MLP neurons of a small language model. Each row is named by its layer, matrix (gate and up: input weights; down: output weights) and neuron, and shows model dimensions 224-479. Each number is 128 + 24 x the weight over its row's rms, rounded and kept within 0 to 255. Numbers have three digits each. A neuron's up and down rows have the sign that makes its largest values positive.
Before each neuron's rows, "fires before" lists the tokens most often just after its 100 highest values on Wikipedia text that the model never trained on. A number after a token or word is its count.

fires before: " as" 46, " for" 5, " the" 4
L2.gate357:118107099132142134110152114136120095082126145108165136117146138162147144150144127124174163160135113100140124076074085117156112123161160129160109128159095132103133134159160172138111149098116144118130139164123112176113091119118126138100157151118129109098156056110120136154113100139126123151164148153125138149149133121118141108133131126127087121104145114118153144175142111055119072151153087110113167131145120125135111104128111102115150147106131138087128129164122102148169141116121163139131164129120117084124101166115180099143134116078116129113125105147150129160105098133124130102135160099140137129164124140153166131140162136146139103105115134116131155129166146080107133104088160097110089119110106129096119128105126096101150106089109110114128142110102100123122118070134092
L2.up357:080106137123118133094114079088102131184139139132146121078109130155172085145120117136146135155160126096139133146162088148150120089106097142123110124086113143070152141122097117149122130122101164151110155123121110171119138141104129101117138147117121127112161108141113106141125118080112143085119100120124125122131109162105070146107130121102171098153111132108137155122139138099103109144151130130153129151117119185136113124162099114106106122167142103102087159139081110109147167156123120113118084106105104096083118114146131159122124142108167121122106108119125116137118126137125130163140146142098130130136099120124133115149122173163158107112094138110158105147103109111124104146138169129145103155128134114128145171121093159154106126107112138180111119117143136118178157070093187
L2.down357:130148162088127097141139151153128111170090166097141101100140108097065110158129119140149115117131111139125107125123136154137095125139129172132148109140118142137112150124152135092127159172139118079138119113115122122096167102105118145112164159159109123138117147144126096149129129149110121123127084127144145132139142079164138129150128057116145152137104127136183176131160104180159116109138154173132102121120176095100144114152161129149156132125094152115128125118171079155067110169138154108144140112144135161127124165131099083124134105105120115109099131141131161105049137140137144132098105104144134103150158057106151148141135107120116140127094125133090106139166160159102127122140131135103143113125153141123137110144126107172122146115183157155151177131115127125129126146127113

fires before: " by" 49, " in" 10, " to" 7, " with" 4, " from" 4
L5.gate1279:125187066112147092085115113129098101144145133140115120140137114146139172118111104087139107119129122118140105080168084142168143137118141164122114138162125121137146133103090156115068170150142162110138100102144106136105147107135074117124146135135111084153089084124109126111127095159114136151151081082134169130148147096125095131108135127124117145165118129142142147143075124129106112098130143089104151170139129052167166107108100135131145158129110113116115151113118111104117125101134105113138124131109140108126149144113122114100131068121108108138104101107137120146137128125119146107079188120114109142122107144093137154132115112158106086162168125151116114107143090137141114127157174132095128156139080130128176135122108137094137127109141155107122120090138140146147112167087134
L5.up1279:117155110118155097166102138143122111132099115122070106169099145183128104114064132103122125140126136125104136106096115130166131127140178136123205178114116181154111162094130118077128122143138132148141134139135133135150142116058116080103136147085066158122128149085204116157128139142106151164096121137135125171170117089113128152168101138153145115139075106121148116114178125144164125104114149123102113111134137138134161103134132113151143108132134096134171140156127131126102147123124113139151111100124146109132138149131124149124145161128121139128104102135126154155108117121118126142112145124130149142151137093133108109127145130137139119144130092166160131116144120153143127161126095148123137135126075128127152099118111115133100125115166086147143135113137160133102075162172102
L5.down1279:108121142116105131119105148144115106134159170117154142101125108137112155129120120131165091135141112133165118091132127109138131142143154145145134111165142168108128102125141147193068099145146098101118167140150111131100105140134131086133093114170128156171103069159101087137136141113090131137149135070166111141151108150103132151106188119137109094109149118148163154158099133137119143076149139147077147157124125073109110101153110115123145161167100144121071126131113078134100087106103122136140137132174136129120136123131143098122129117138133128137085084118142116100115107139141143103090122112127133107073128103108127144183125119106106107160117105132104123146117108178156134088113154106120123141144150150133166112114129114138115141128136168145079139124150115126141164127108114

fires before: " of" 32, " in" 7, " to" 7, " that" 4, " was" 4
L2.gate1187:111109128129137136124143124132130084129150116096111111095118144134105201117119177138119158132107117063111150164139115127135166112159161129143127134110149143124150140152142179137114068136149134112078139129124130103124103098103135129133138109132148078104162143119102132145144159131157119108108088117100116167141128127143138132152118147081131115141178136126137160103134115124153125149085164128161133130142159152096156131174139132115139134107111141123122124106128148120133135141093144115154144120168118110162128084137096132113151116178138139121135127077148135094162129142094160131152155147143159149159139099115171135089132121168120107163140138122184118115136149110104132113144117124145150130117126143128159169130061117138119088119105121144134116119116114156138124106119135
L2.up1187:137123133136100130097053116103146080104145133112139107100135084144085148103124202158134138124133123131117168171151158152083131110140121120114110120120139110136116117176156163170122107133101154105100125158120131140140129130064127140156142096114151149126141137151123144086152132143133112125097114120136122142146125148128152061109097124133141155128138133173115122140129129108149101154129088131115151143135131137114147113143148136123118114095143124119095149087121132120114087110086078138155126129125140135184110103137134168122088099153146145103091113126127148122137106133119159128122136153172130099166110147112081093090160126145135108161141099128135094171098163113097146125088150154164127141127110071136171145109045140127138105127123112100122128099099110157139149139102146
L2.down1187:157108138147153135144152096117120139156102147137117170156125145125137098129143154116160125188078096135170143098119141142117135114093077115129156157120112146127109116119149097106155120126131095120125142138117099121169137164162130122120103128114135161120090128149132117139106143127120128134112139143119131133149123118111138155112160124109129117130116146125116163129080146099096126091117144131115129133111121145137126137095099131148100157153109143096164156151098137115062112164160110142122096132139114165143140133122130155124115107077110128164100141103087137145086136107152077088132101142132139126102115116158110132106132153129115171161125145085125113119145127142149123079162103109097152140119102140094087129134190160095159167167079133137077122140098081089102124124104135

fires before: " in" 17, " by" 16, " on" 9, " as" 7, " to" 7, " at" 6
L2.gate1705:123105123122128089150118141105145131173126160152094133094117120152108182153095105123151137083074137128149102138087096109117143125133107123120177105164162123160160116098131147143096101121114132087098150098140118092112128114092116132142149110144155101089107110086131103102109153140140143105127134109123095141165115104102087106152128156122151126146140153185132073121165138184132130143157126134140177102116043165135116112128163116108107121099105167137128149110159137143134115120098089144163105141113122122101116150080111165122112129159120072121121165145118119120148099124146127147129107060105082144101100139108110105106115120118147133168134148110172144129118167181146111159102144131171097140096125100111159126124119136129147143098135142163100106139074123126126115137111124
L2.up1705:133155119121165106108091069153109130082127138160142159112151131148119129135105101092129147138150169116158110082136132100126141112146146137123136116141141123114099092119136116037118148110086103120109124129093127109135129134106117123126146138107146120162133123125102200124112073121136157107085108106131137133128161158108142135186104115120129096080154157110125155136110148099122149155089119145141123133141117068137112123096122191149129146162147117173105113155176155130158175112167148118107114108118141133139172130154146127170121095134145134124115148153141141089124168107122114132166127137112135132158115082127110077116148103147101106212158103128135135081099087124120121189128152154128191149144116101120130095111107097111132146157157137114125135141139153109170135140142153
L2.down1705:152132132145126152132097189161138136115160100142107158113129150133142076151135125168101109145121094116143115073094132128116110138122114125122116165121100168116129137143050163115118133144158165099126177134178130143104123096120112132123111124155113197126137120109136096160119140127088153139124123142116115130120090156112118112064179094149117125121118128154136121132105087138132162140147156084085118138119103149146154156190111087075113118086127132115146100105099154164080123145159099124127111152132134132116093151069099128155128093107127133164119162117130173141090096108110136173122119119105079132099132122099080164114117129117112115115129147089085122132123079134194123118088093140144134142107106115135157115138155140173131113137157141125143110115124137118112148145168106

fires before: " in" 37, ")," 11, " for" 10, " as" 7, " with" 6, " to" 6
L5.gate1561:127139137125114122112147136182085107169104103115166153123121147131136122167118160114166091155131105127148127159127119083109068162150147119128137188096114095100127146138114153141112121147171131088136120133150136129138149119129127116122119120156116134065104104150106121132106085132108136128113097129129096153123126095141116186124144128143071129119132128162132147105160133138133093118129127170083114169116129118127148116168185142150131092100121171149123194124114103130133112103113094150114131120163129088142130127124134116138134129123081141160103150153140104144147130150135128088117144090137171088136105140150092118080142111119130073163140081136146129125102091113116106197052145126129111124064136154145135117127104110134102162151130105115140149119127098138132093119121088
L5.up1561:084150141134146167129103098086136100167119115163135174100126132136124147108153167135154132116155066145120111095143130154123087139109138128145129146139133121101084151096124181089108117133137121091131166134135131116135173116113109152115117125112129151145111122159094143185086125130094151120136104114111152117121149107131117136128128113129117147140149165144130140142155069112124155109142142162111105129158159144130172108090138138157087103160135176125078164130121121113146183126087118145180155140127142134156095161106163150109160108127157144160122123182115131154152129157099132113136099134163181135118109132155120107118209071102118132164144131131141162080139093150094133142084123128104134163138123160136129083155122145147163158127123154141123081104130135103141162146114122
L5.down1561:121126164137130117115138102139124127135098159098137106100126108127086132108140123098168117147132151080151067152170157111099129160128127155144085138114126101132125123132109133121154114145142129184145101140142160131139099099119129134114097127129132119168161183135137132115072129135140178146109129131151107127119147097107105108119182090129165095128129122146147128109165120131140096155126130140060129116122073144143132106146126132112117150119081089069157121174105061131141074132123109130130146103128108140131148097132119136145111117113152098141095130162102095137112104155152161127132112165091115087128114116111131117099165109116053062110132119111129134175144117130130103124084175099120090140124115139144111155190115111184139129112170130140125166128128112120131136124135136

fires before: " to" 36, " with" 18, " the" 6, "s" 4, " e;" 4
L5.gate154:104134117120151135120177142089133073163104162161156124136152125106111100080142104089127140115128114093137115116093150143115159097092135135151172145114159161120087139107081184101162127134170113119123126131142147151098119100103109126116110145170137148101098176109110105087125113135110143142163112137099066167115128130155141115122117110144122147102155172103160146131123165136132112080096098146118127139148079153150097104175147121129147114105120154109129153135082096143153139133134069133141100165153119161090157135121125151143183124166113143161135198161134146127129138127090140068151120134129110126121136081134137145148152142176116118095175117123100074137101111127102142169158129152118145104121113135117080101122132113094131154113147126110104088162138135156151165128138138
L5.up154:157147154139145091132122130150136104145136168074135086110118120100111122120122140166161115116108106092127173146147194104129126117089142134102128125149089150123091165121107113116105102126112160096103115140117100131142126118123089112117093152149128110109117115139093083098077116154140106075136147130111107155114118088137158125139125145106121111106117140111140178111146122110070143150109123105106100130132118123125169119117153120085148095057127167105128135105113127077122140145119135152115154167162141124089164130119115119123105133142162160153123134135109146092153160129085156153158109143112109099106106116122127118140112153160163090137170128140137092112142115127123126141109140159103117113137088136114109127069128152123121128115141126134132086115115141106169157116094169
L5.down154:134120137133126126129096138132144155105175127152113107092114095142105121122188138126123116113160099107135134080123086125151118132131120140119072169092150100107140130145120134239128158109136129141092168065130186123106111107151189154094125068144109124091138108139140160116176145164133104102144164127095120118126150144106110111141099122146111107144144176129146130123153123066148121148118172097135138112114090108070123141136125104105140125139132103132147116119136111162132120092141128110153094123142125126167134176150091165084119153111080140136123131130126084117142176075077124138130104171153097105136138148105143123165145146124109161144161119119126140119132133119144116129119144128134160142124155124170150111105157143138137138101097138116107135110120117133132112089125109

fires before: " to" 21, " in" 13, " by" 12, " a" 6, " the" 5
L5.gate834:072153095150127124148123134105117137108132131134112110125133140151152104128097158180134106154118115122120101146129151114177103119141141123130134150146158120146130152164132155146154104131142149124120122135174083125148126160172123095126140102153107105109112133145113139075168092135115126141134107111109162154133109115213116119114098154090158131089121175103124158067159139089123119125076133156164113149127068125121149137130122062155103119137116117138127085097126111080096109121149118088147107148138153103191175110152114126148130140127100123098125105141149150083154141153129132105084140126114076110122142092114158144147106150120142140134150077143141138096147089077122159109110168128119125101133129168110110113139130137135173130150090157092149092083096124162141128143157133
L5.up834:122159113114122059107112133100064153130106132128144121154167145095133182131139213101096177145116114091117116116111118169127151163106122162142120143138134092132110134146133122104129087103122103145161127136108118133098123130153105118115105129161096176113123076139113096110152130129122144122163090144119147146089125104136158136131112129138132102135159118134128105118106132165130135191104143135105154144142114151098125097124115150129104094123110147101124111074123153139122115069141071160133114104149135129091113123127080112146119129102155136135083147134132115136139120108138107133064150155113119125159135177085113117143123130157109120119127117144169115146182108142137116159143109101108120147112104104139093149126133158122155124077140130165103142135119115089141100143133172
L5.down834:176127130111141132111114124120119142123153149119087129166135124142147062135108121116167114109101157105111089124116075166170124123166154150103154167097112125137153126138114128074152122135097089092096146152099169138116135154126129156131145102111138096170118135115074144180123132135130185122095132130123106131102128099115134131115136085150100125099140096100125161133131153182135112086184104135155085124123091147103160146115113132149131124097132075099118132167105145126124127147107135135098141131152122127153139144138122122177115101152134122138154125138124155117153171099150137107106110103100115135140089137118134097151150100131137120163092116159117147079161095120088117129152116148115113115133131126134149156107114106139131119144086101120150116131165122113077154139111120

fires before: " to" 46, " on" 9, " with" 5, " of" 4, " the" 4
L5.gate1442:155114138088122134137110093159131122122123108118096102146131087154171088138144156110143108124139110101135121134096126142138130126124122143146126114127131115109088121123154156146111115144102154172149154077098121150110127112147129126106128159153132109125154109129133102168100157121154125158082106168108122101115124111130125087119137165114109131106086126189156128083162108096142127136115123102088156126145113159091115136140094144170117129112151168127128143131114141099144135138135118133144131160136103091124208147140140102093158180158129166167082141195138151144158146148150123147163092100144104117146120103156143137114166112113116136139121147128115143144134149136108109148139105094095092132105121111109114109121076107119114140111120157155111124117118123118149116118123130
L5.up1442:091146140149113135122165117095127116140111184153135103133177133105112106063112114089174123130110111152131118180129120141149171115143156145110121112085102108100100095060153128092099164143132134112128127098128112103132138099093154175119141112141145162150083129132145142117039149160150132109129100130114107123127131133088157109094138120091119103112111076106123131164110139115129139123131148127115164084136186121152164166137124083124129148161090198123155174152128145138120126118156129105090115136087171174121167138143151122135135105131149122133113096160175139162114079157158134159140146128082061111164189120102144141151149151123107141147135106130143067137104147124151140133132131117133115157094129096098160126130117147114152132107107136103123100110177145164133104179128081
L5.down1442:124167099119104156120118140118162121130151090102109115104128073158146096101172121138117134100078168120143098151122158143122076170142159133128118146129128130160143153135113102174177124131119112159176150131117181099121105116159109113092133155135144098136154131143161096165128158115147158152151111139135119117123142089167124161107149098134129166109107132170129122118110148129159102147143151116137156141093055129124104095159143148130146115154175117138084127109110168124115136145136134154100158132142070119107185100114156118130173125114180118133147117147152142101126140137109109118099102155144089153113130134129123139129145135099093107076158123163090087144101122131119188133133110138120102110118126156156113115107094138121139138185089160198143152114139071135109164128139151